Weights of a small transformer language model: 4 heads of 64.
MLP neurons of a small language model. Each row is named by its layer, matrix (gate and up: input weights) and neuron, and shows model dimensions 112-207. Each number is 128 + 24 x the weight over its row's rms, rounded and kept within 0 to 255. Numbers have three digits each. A neuron's up and down rows have the sign that makes its largest values positive.
Before each neuron's rows, "fires after" lists the tokens most often just before its 100 highest values on Wikipedia text that the model never trained on. A number after a token or word is its count.

fires after: "high" 20, "l" 13, "ser" 9, "inter" 7, "a " 6, "larg" 5
L2.gate523:115128162173147118111111098117144166142134108172148115159142138146120106118090124083134109120134130114102141109111141124099102133186160135151085170134113143132161104085144149145121123090146166136173124130126126087168161076123145134153104117139172157108129172132114099149119129133089122143
L2.up523:087146149127161126083105119084130175163118119202115148141136125105127110110091093112136150110164144105137090129142138118124066132194145134120120153115114106130161138119162107170119159139156141125160118097142106139165149066111132117167135126121168117076156155130134110109112155131102173099

fires after: "the " 80, "The " 10, "his " 4
L2.gate678:140160141153167114102116137130165145111112144120144145096142185099143164127122126109153114127127131143141184114104115117112149118153135092120139125136107096128141148121104118122122137112116103100129145117071136095116135105159160137134110119108166096163109118142093091154128145126123101155
L2.up678:123165146139157124123112145128144146133114117127117126113127169111169184107132134114143150160139131130151154106085119079136133087132114083125146127145138132151161128168134106100096141117091100111159130094138084112125146130142129094134121133108149151147092082163129126174145121120125114162

fires after: "." 72, "exp" 4
L3.gate206:108118112123159142156085120141147122107109091153145148112152102123126097138124168110133104140114124120141139114089132141127111159143155096134132152112108123156137125160159130103131142128117090146116145171117129124146142152097138092116136143131148135162094129117125144085108160107133170149
L3.up206:144153156095146071127118109113148152140116125157091161137115114125095079178135109158142100153103114137130117121150200097104144157149172116152148099157116128118100164123128100153100135136153120149162126114129131149137114116150126131144139120143095133128146151126114123130131131124126132159

fires after: "in " 20, "17" 13, "15" 8, "1" 7, "16" 7, "the " 5
L3.gate222:158135127125084112150099157161089135175098118123103125151108102109106151129122102139177109149107136101140112113105141095129104116165118125138152131109136159104130072157188105152150114129148096154105134151146120186105101138127163177143111152116174147184102089136131082129134132119137167104
L3.up222:121159108127109123130090154123116108177138095124125143110133113145104142135124135144149124164140121116161099085083079108111100126205141133137125112076133150105110111149155119148182119123115085157132114116138112130121111127133122169157131153125110140179079133152125134105143127105157122128

fires after: "°" 37, "W" 17
L3.gate372:140123121148135165140102137109141131082120116090087151156126154145110102134102103119150117115096192136113085132149158137156137149146057143109155125126121131122177148114128148104114118094143119113115137150088148123165150119115147110087126146112121152128156119106117108114121186120123104100
L3.up372:116128106167107140090103130105146117071118109096114150127155130172133091150115093106144129107098184110106104150136147163141154119121087124113163159123137139129158161143130146125096117091152113105109141133095117113168164098084176104115110141110114145130186131086138137125093138104121137125

fires after: "St" 22, "W" 17, "(" 14, ", " 6, "| " 4
L2.gate272:104110131135138120105133122082144115175096150126125123129103117144123141134086151150141094119146158132113135119158096127141135103177079161094164156139104160137108073140111101127066117099131101114140074149135113135201150139123146135117149165089145148100095111142121129127148138147106089140
L2.up272:120113161122137146126098109073143130158104174112110110132107150148102149140079146144124091128166137106110148123116123134138122097164077170096159154126100120157133113154099103093092140111106086091105097141133099109158127127154172121171134156103152160131105082167124124129121147132138111133

fires after: "the " 23, "a " 10, "his " 8, "s " 6, "m" 4
L3.gate145:127150121106131183123130166091141098095135168150118143133117176163104128104123148125152150120130142118160116108141125098153171105120147089108128139169126126108139093133151092143099112104130165097117095185106108112157123126070148136146158102087122145111129107129111049167128137156153136170
L3.up145:129133115106124165118124145100138110126129153120107138146118165172110125114105138123159154134163163127178121111134115110138183100130131087106138160161144102092150103133150132119110095107127151115125089176132126117162153113060131160159134113096129149100112099136080041128156139138133137166

fires after: "s" 19, "S" 17, "Res" 7, "exp" 6, "Jun" 6
L3.gate643:135144147132130098100123134096172104140140070183157142118111164132130148112142214108155115115117137131132119160128137126101153127129125135120133115144133126155147169138143142161152108136091079126119147107149115118113156093104115122177138140148122096126130148088174104103124111142129157153
L3.up643:141115138126163139091108111139140065151170169099153121094124148152124161114089110104154145142153138083177090154109123121089159102127112101161143113098119105109158148113100127133085162113140148102129146144124101126071111113122121115146148109154126135095129146147174089073111126101102152144

fires after: ", " 34, "W" 13, ". " 11, "\n\n" 6, "is " 4
L2.gate29:174154102106148174111127142127144123134109090141155141133106112118133077133145100182193119142101114134132158166113107150089110117134124127113167145176082152144130099103084106113152135108147115149158099116098099109123087130091137153113152135073134130086124146111132146088107113110147181096
L2.up29:124125107130136160150158149166153084117083097140154158098094139127114102109149118161147130131135124127123150143100128184106127083145086127073165163164107155136106082089114131152130117123178123131140139087092141095115126131107107134096150113081152130092102123104103138120133114128128097118

fires after: "." 26, "4" 8, "5" 6, "| " 6, "8" 5, "7" 5
L2.gate291:120108129108132122099099130099110152069144147170138134117140126161122160128140155108110145167102085157150088110148105107137108140147161112146159147118148064107128135126097110102117165077189136128124122117103125127126143164137130124122114132130124094131150158076093132082120095117114089109
L2.up291:147150088087128139120093148145118174112146113151147128104109141170137128124144107113153133111141093133124108113144115131153145149123135131136136121177138113161133120109113148137160174106163145089152113120081134124098147165158125168128102119068137118154160156121141114134128130129111109105

fires after: "sp" 13, "tr" 13, "foc" 12, "att" 10, "dep" 8, ", " 7
L2.gate361:123141128090127137139133121116093141164119106104141088132112116151124128123094176128125111132103164142118142128117143163103073136116084115114112117098120152158112106142102169105165093115122175120134106119128186136125132117109164112082113133116122111155152144149106136155125140136115087161
L2.up361:151150166102135114137143137114117170182106154086162115132126121113109117107077182127149097137101164133130151130112150160107072122115111137099170125138131133165140100115118167098143114128119164122135090114126158129124108148108119119078118113106101122138168161141106129147109126138098112169

fires after: "de" 23, "Co" 8, "le" 7, "Ma" 6, "co" 6, "El" 4
L3.gate504:097122086136131132109103107140142151092121111086153136110143113116158125159116144164142136098129105134105149119152135168127140142074140101154111167145117104110163129115140129127108142077155149069182165097151147133086119125160144168082142092159125127138121119066090127172115122145152104130
L3.up504:091134107130160160112119161137135192090111118081152113111112137106167111149126151132152126115113104098097163127095108129130123125071105114130091186104129120116156112122128140120131157099139142092166148108143146093115091130169112179089159121174124125151132155117101118129135115150132114116

fires after: "re" 27, "was " 9, "inc" 5, "dis" 5, "-" 4, "be " 4
L3.gate257:132140105132127094171121128111115121130122125140136161118132174129105119145108149161104118119127145158133086145152135141107129135132100201119119143129137132128116114147144134141131094140106097108131121136153128143083135120132147133087094097141143131098146153124163129138096161092144157105
L3.up257:138166083131131130152137122127153122140134123099118169129153183116104089122102105117135124139143165155159114122176135101155148142125105143128119140132121113127101123121151149130146133152138131110092088173131143131102123116117160131103098117102118165072152122118138146155107121140156145126

fires after: "." 22, "ft " 7, "7" 7, "0" 6, "(" 6, "on " 6
L3.gate174:139162155088103131159137126145142125113121150076082162161150121138084123151158091129124104124088122129113153113104120129097116145096167112123121132135135120180185114167148164155098158129130138123176134145118100087126120116140159153143123206145133106115152113103153138150120152157118116132
L3.up174:121148132097097118152170186092133122160127173089143148152120093112115143093121154134099140148138110152131126135100121157086119142136136092158131127148103143110189102149114119120126134109127113167153147171125132121151124135116125141139136146138133140172128105121119114149091139118171135127

fires after: "." 25, "- " 19, "°" 11, "ir" 7, "′" 5
L2.gate56:127101116092112150140160150119117157125135132133144130147109098155133170134144135126129068123155141130118122175125062143179116101106113179160102152161091145124128131180164126171111146140162114154137172150116102117147151141121116149171147140118076115115062118102152113104098140153131149136
L2.up56:141121139097090139140151158112101129109135121157119156150136118159140144128147148123154082128144156107134177126107126104145108154126141138152137102154112151133147116141112148134077132123112083115109187155073141145124096158126120106153151140139072099149089134128107162120108181152120176123

fires after: "St" 30, "t" 9, "oper" 6, "the " 5, "\n\n" 5, "T" 5
L3.gate672:146124119123144105090161121103165125117132135092105133131144091162132141178126121116132098077048153190145144169121117122110106124119110100128131101147078198131157126099105129057103135117141099163117140130114132119094163159158150148158158117131133156130079122140146111153138146164127126156
L3.up672:100157101101106096136095133139144098155133134076103124085148128134118082118103168157126129092118146180099170183131131142111091168122126146116135135127111157168147141127088092092136149129106101153113116121102104102096131114101135116203178125125151192126116122094128096095140113148123155139

fires after: "Sh" 17, "sh" 13, "R" 8, "j" 7, "Rel" 5
L3.gate163:140092144151098134197157131132141141153162099121106114132095135107156172128118123152143118121156134085163091137139098165070112119098090124134129118116118127152117165086134145114123149166177154123122158120111110155112145080125124149111127136099103148120190118109138120148096129102138144119
L3.up163:148114139126100134157097089158181168134141143156102145141144142126198123142167107124171131138091115103132114120156134115151097118119113110115144128126115112145119163148152126151117160111121180144125149188133138173095169126105110156159147130125144152101161130140184102138161131097125099119

fires after: "L" 16, "l" 9, "high" 8, "Gl" 7, "gre" 6, "re" 6
L3.gate406:132169098129128110106123142110194149130139133150111098148160114114102096123111119093081111121093072183122088121129134117105111174122138105147106090175107147119157151111123115144106081154086116145107103158158126132118139142081106119136120134078110116138100111134092128148121133102131142183
L3.up406:095098104105098151155135140168165132121078116122133128156082132107110102099131120123090087164123150162139125108126125135126095145135100149123132173107098158163131144123130064103148124125146114103150108115142163136114118133187118153121172117099109138124130122121142109101169152120145146115

fires after: "| " 37, "(" 9, "\n\n" 7, "a " 6
L3.gate77:108142126163147126128097091125129182157148119124118095106150094140102123138113164153119112149114110128129124126119110131135144121164133108136116117118153162138133118111104128158123107107132120133101125149129128110108122148125143157154107094147137143108090138124143155123148121163113137137
L3.up77:095124105164141153125105121129096112144182156090090083150165139136143142164133151127130125133165089180162137172117144153150154104115126151126106130115151114124132118115126124135086112141149170105136144154122144065140133146140130128133102140128103150103077152134105179130105132129148102145

fires after: "R" 17, "L" 15, "G" 12, "J" 10, "T" 6
L2.gate450:110149120158143158098188168125145117097118126091109138151150111171116135116114114126213149096144096122083137110104136121116086136119150126147162141147095109130087136122106133126106138148144145146122123152126147108145120075109160134108139138107100136138130128150152127187167109115133098119
L2.up450:133148089120114089084177091160108111086135106153156130159159128148131130165146141148129145141132162146099104085142121115154116112106123167166181124180149123117107106144100109122117117129136099131123116064115140190090120116084089065131129157110127121128113066141151130113164167116113085105

fires after: "°" 31, "′" 15, "er" 11, "bas" 4, "2" 4
L2.gate180:147113093148114145114160104141117163128088138124141142147131110113154132158145111140139133116082135112153137129121117066115158099158105127151098155111099118134105080151098128122094115094121109114138123153120123156099112119099121150110097161160120133131085154131104114109166138111132116128
L2.up180:138142088138080109104128105150100122099086162148145139133179127129164175172164090135134150131087134110103135139130128078157171086150072145110122138106115113161102076135093113108125138109114095126164131146113086159116100144080080155121157150133152158124087145138158116153156136098122136107

fires after: "T" 16, "J" 12, "Mi" 11, "Tr" 8, "\n\n" 5, "For" 5
L2.gate456:181139124099130124111127125128115144128101116135140092108091082164109077128102117160109080113071108126165142093128125116138144095112147154141156128125116114120145139114101135148101140166152154130119108126107146155103124102118092109115082138137091130120147124136152129091137138188081145169
L2.up456:161155113091130124105123138135132124152098112121161067126104097179146108129112084146096093120100116122151135085105117133123143097128139135116164131166104122110110150116099129151099135154143142117144109133094138151091133138125083123116098105130075116121118136153154116081131143169081144140

fires after: "|" 68, ")" 10, "." 5
L2.gate209:099174141161117137125141131125182132112168101096118100100104162145120140121103156154142125059158134115135126146104127146119098148153146151100098131148114099128123113143117130135075118129087136133114144091143118099091136131147110136118122110178109122148106131112107104133123157156133121146
L2.up209:109132132136086124141154145094143127118141124080135117105111166128130141123116127154134115072168139109114146126102154114136097125152154141076101127157103090134160091171130138090087111133140152119114155104131109084120131141129121143141129099184085129117114122117114069139105142122138105152

fires after: "′" 23, "C" 11, "°" 10, "man" 8
L2.gate338:120099104103191097162099149093120116182140084131153089122140151115099140102184131162165084140163156110158122114130138105126138122160107125135149114165124153153125113133102141138133162102090144154171102121163102157136152111139078157133110142107100151127120162193086129104158147123136122142
L2.up338:112105154142130166164132201093146185120132128126111127100162143140161136112166151120123085139102157115100072120125132122088154076119155112106151093140141147123155135134118051084132146176114107161104128075134124134131144098108139169081137140119158128113160117120079134140162130144128157133

fires after: "b" 12, "′" 10, "k" 10, "g" 8, "°" 7, "S" 7
L3.gate656:177110110140125148146116172123111109132136199145136131119155112127156168172118096155130129148140108103111138138168128137098136136165132139160120110107171085149131144131097160165121130109137125148089103131172134097097116128081108135119136137110171129138143142138139136124158145151121148091
L3.up656:135109100102163139126136110112107119161116161155169114128127116140113173120142108128165164130143158108144146139150116153156159072157155144160132152107147126126125130113102120084082176110128143147104129115141151105133126145086123188110115178076153142108115139136109088149133200125115149141

fires after: "." 65, "gradu" 8, ")." 7
L3.gate696:129115132125092143118149156147122125096122130125142122108090136103118153122087168147141138154160099160136127175129102127141154104137106128139147116116137110147109116124133193096115089127140067131152121126140129128148097119146112102109130152131128134147136133142128097125097129136152111111
L3.up696:097119192167097148144139105146136129076140110126135111140103119120084107120143130131132161132172158085107123109139156153115111142102119157112127165182116157100156172111133135102121080112134148133161123146175137126130155119170141086088140178125107159152124104141110125139121139121084133119

fires after: "The " 16, "\n\n" 13, "the " 13, ". " 6, "lim" 5, "ab" 5
L2.gate483:149140130151159137121118119147140119119109128119120124168118115175119184111115160185158127159115078123148162123088141116160141143134102104163132144159160126133172140101146124108080112151098107149064127085091142133131120142110111127114104134116103068141124099099124132187117125122110169151
L2.up483:142148122128175116118116150093134107120113123102142162159101141150141140122138177134166121141077098115194162089119126094132167184132142105164129165164169180127146162099122168110106104146105143124116137115089159108121142157106164139132123112122109089100136130136140143173133121098132137140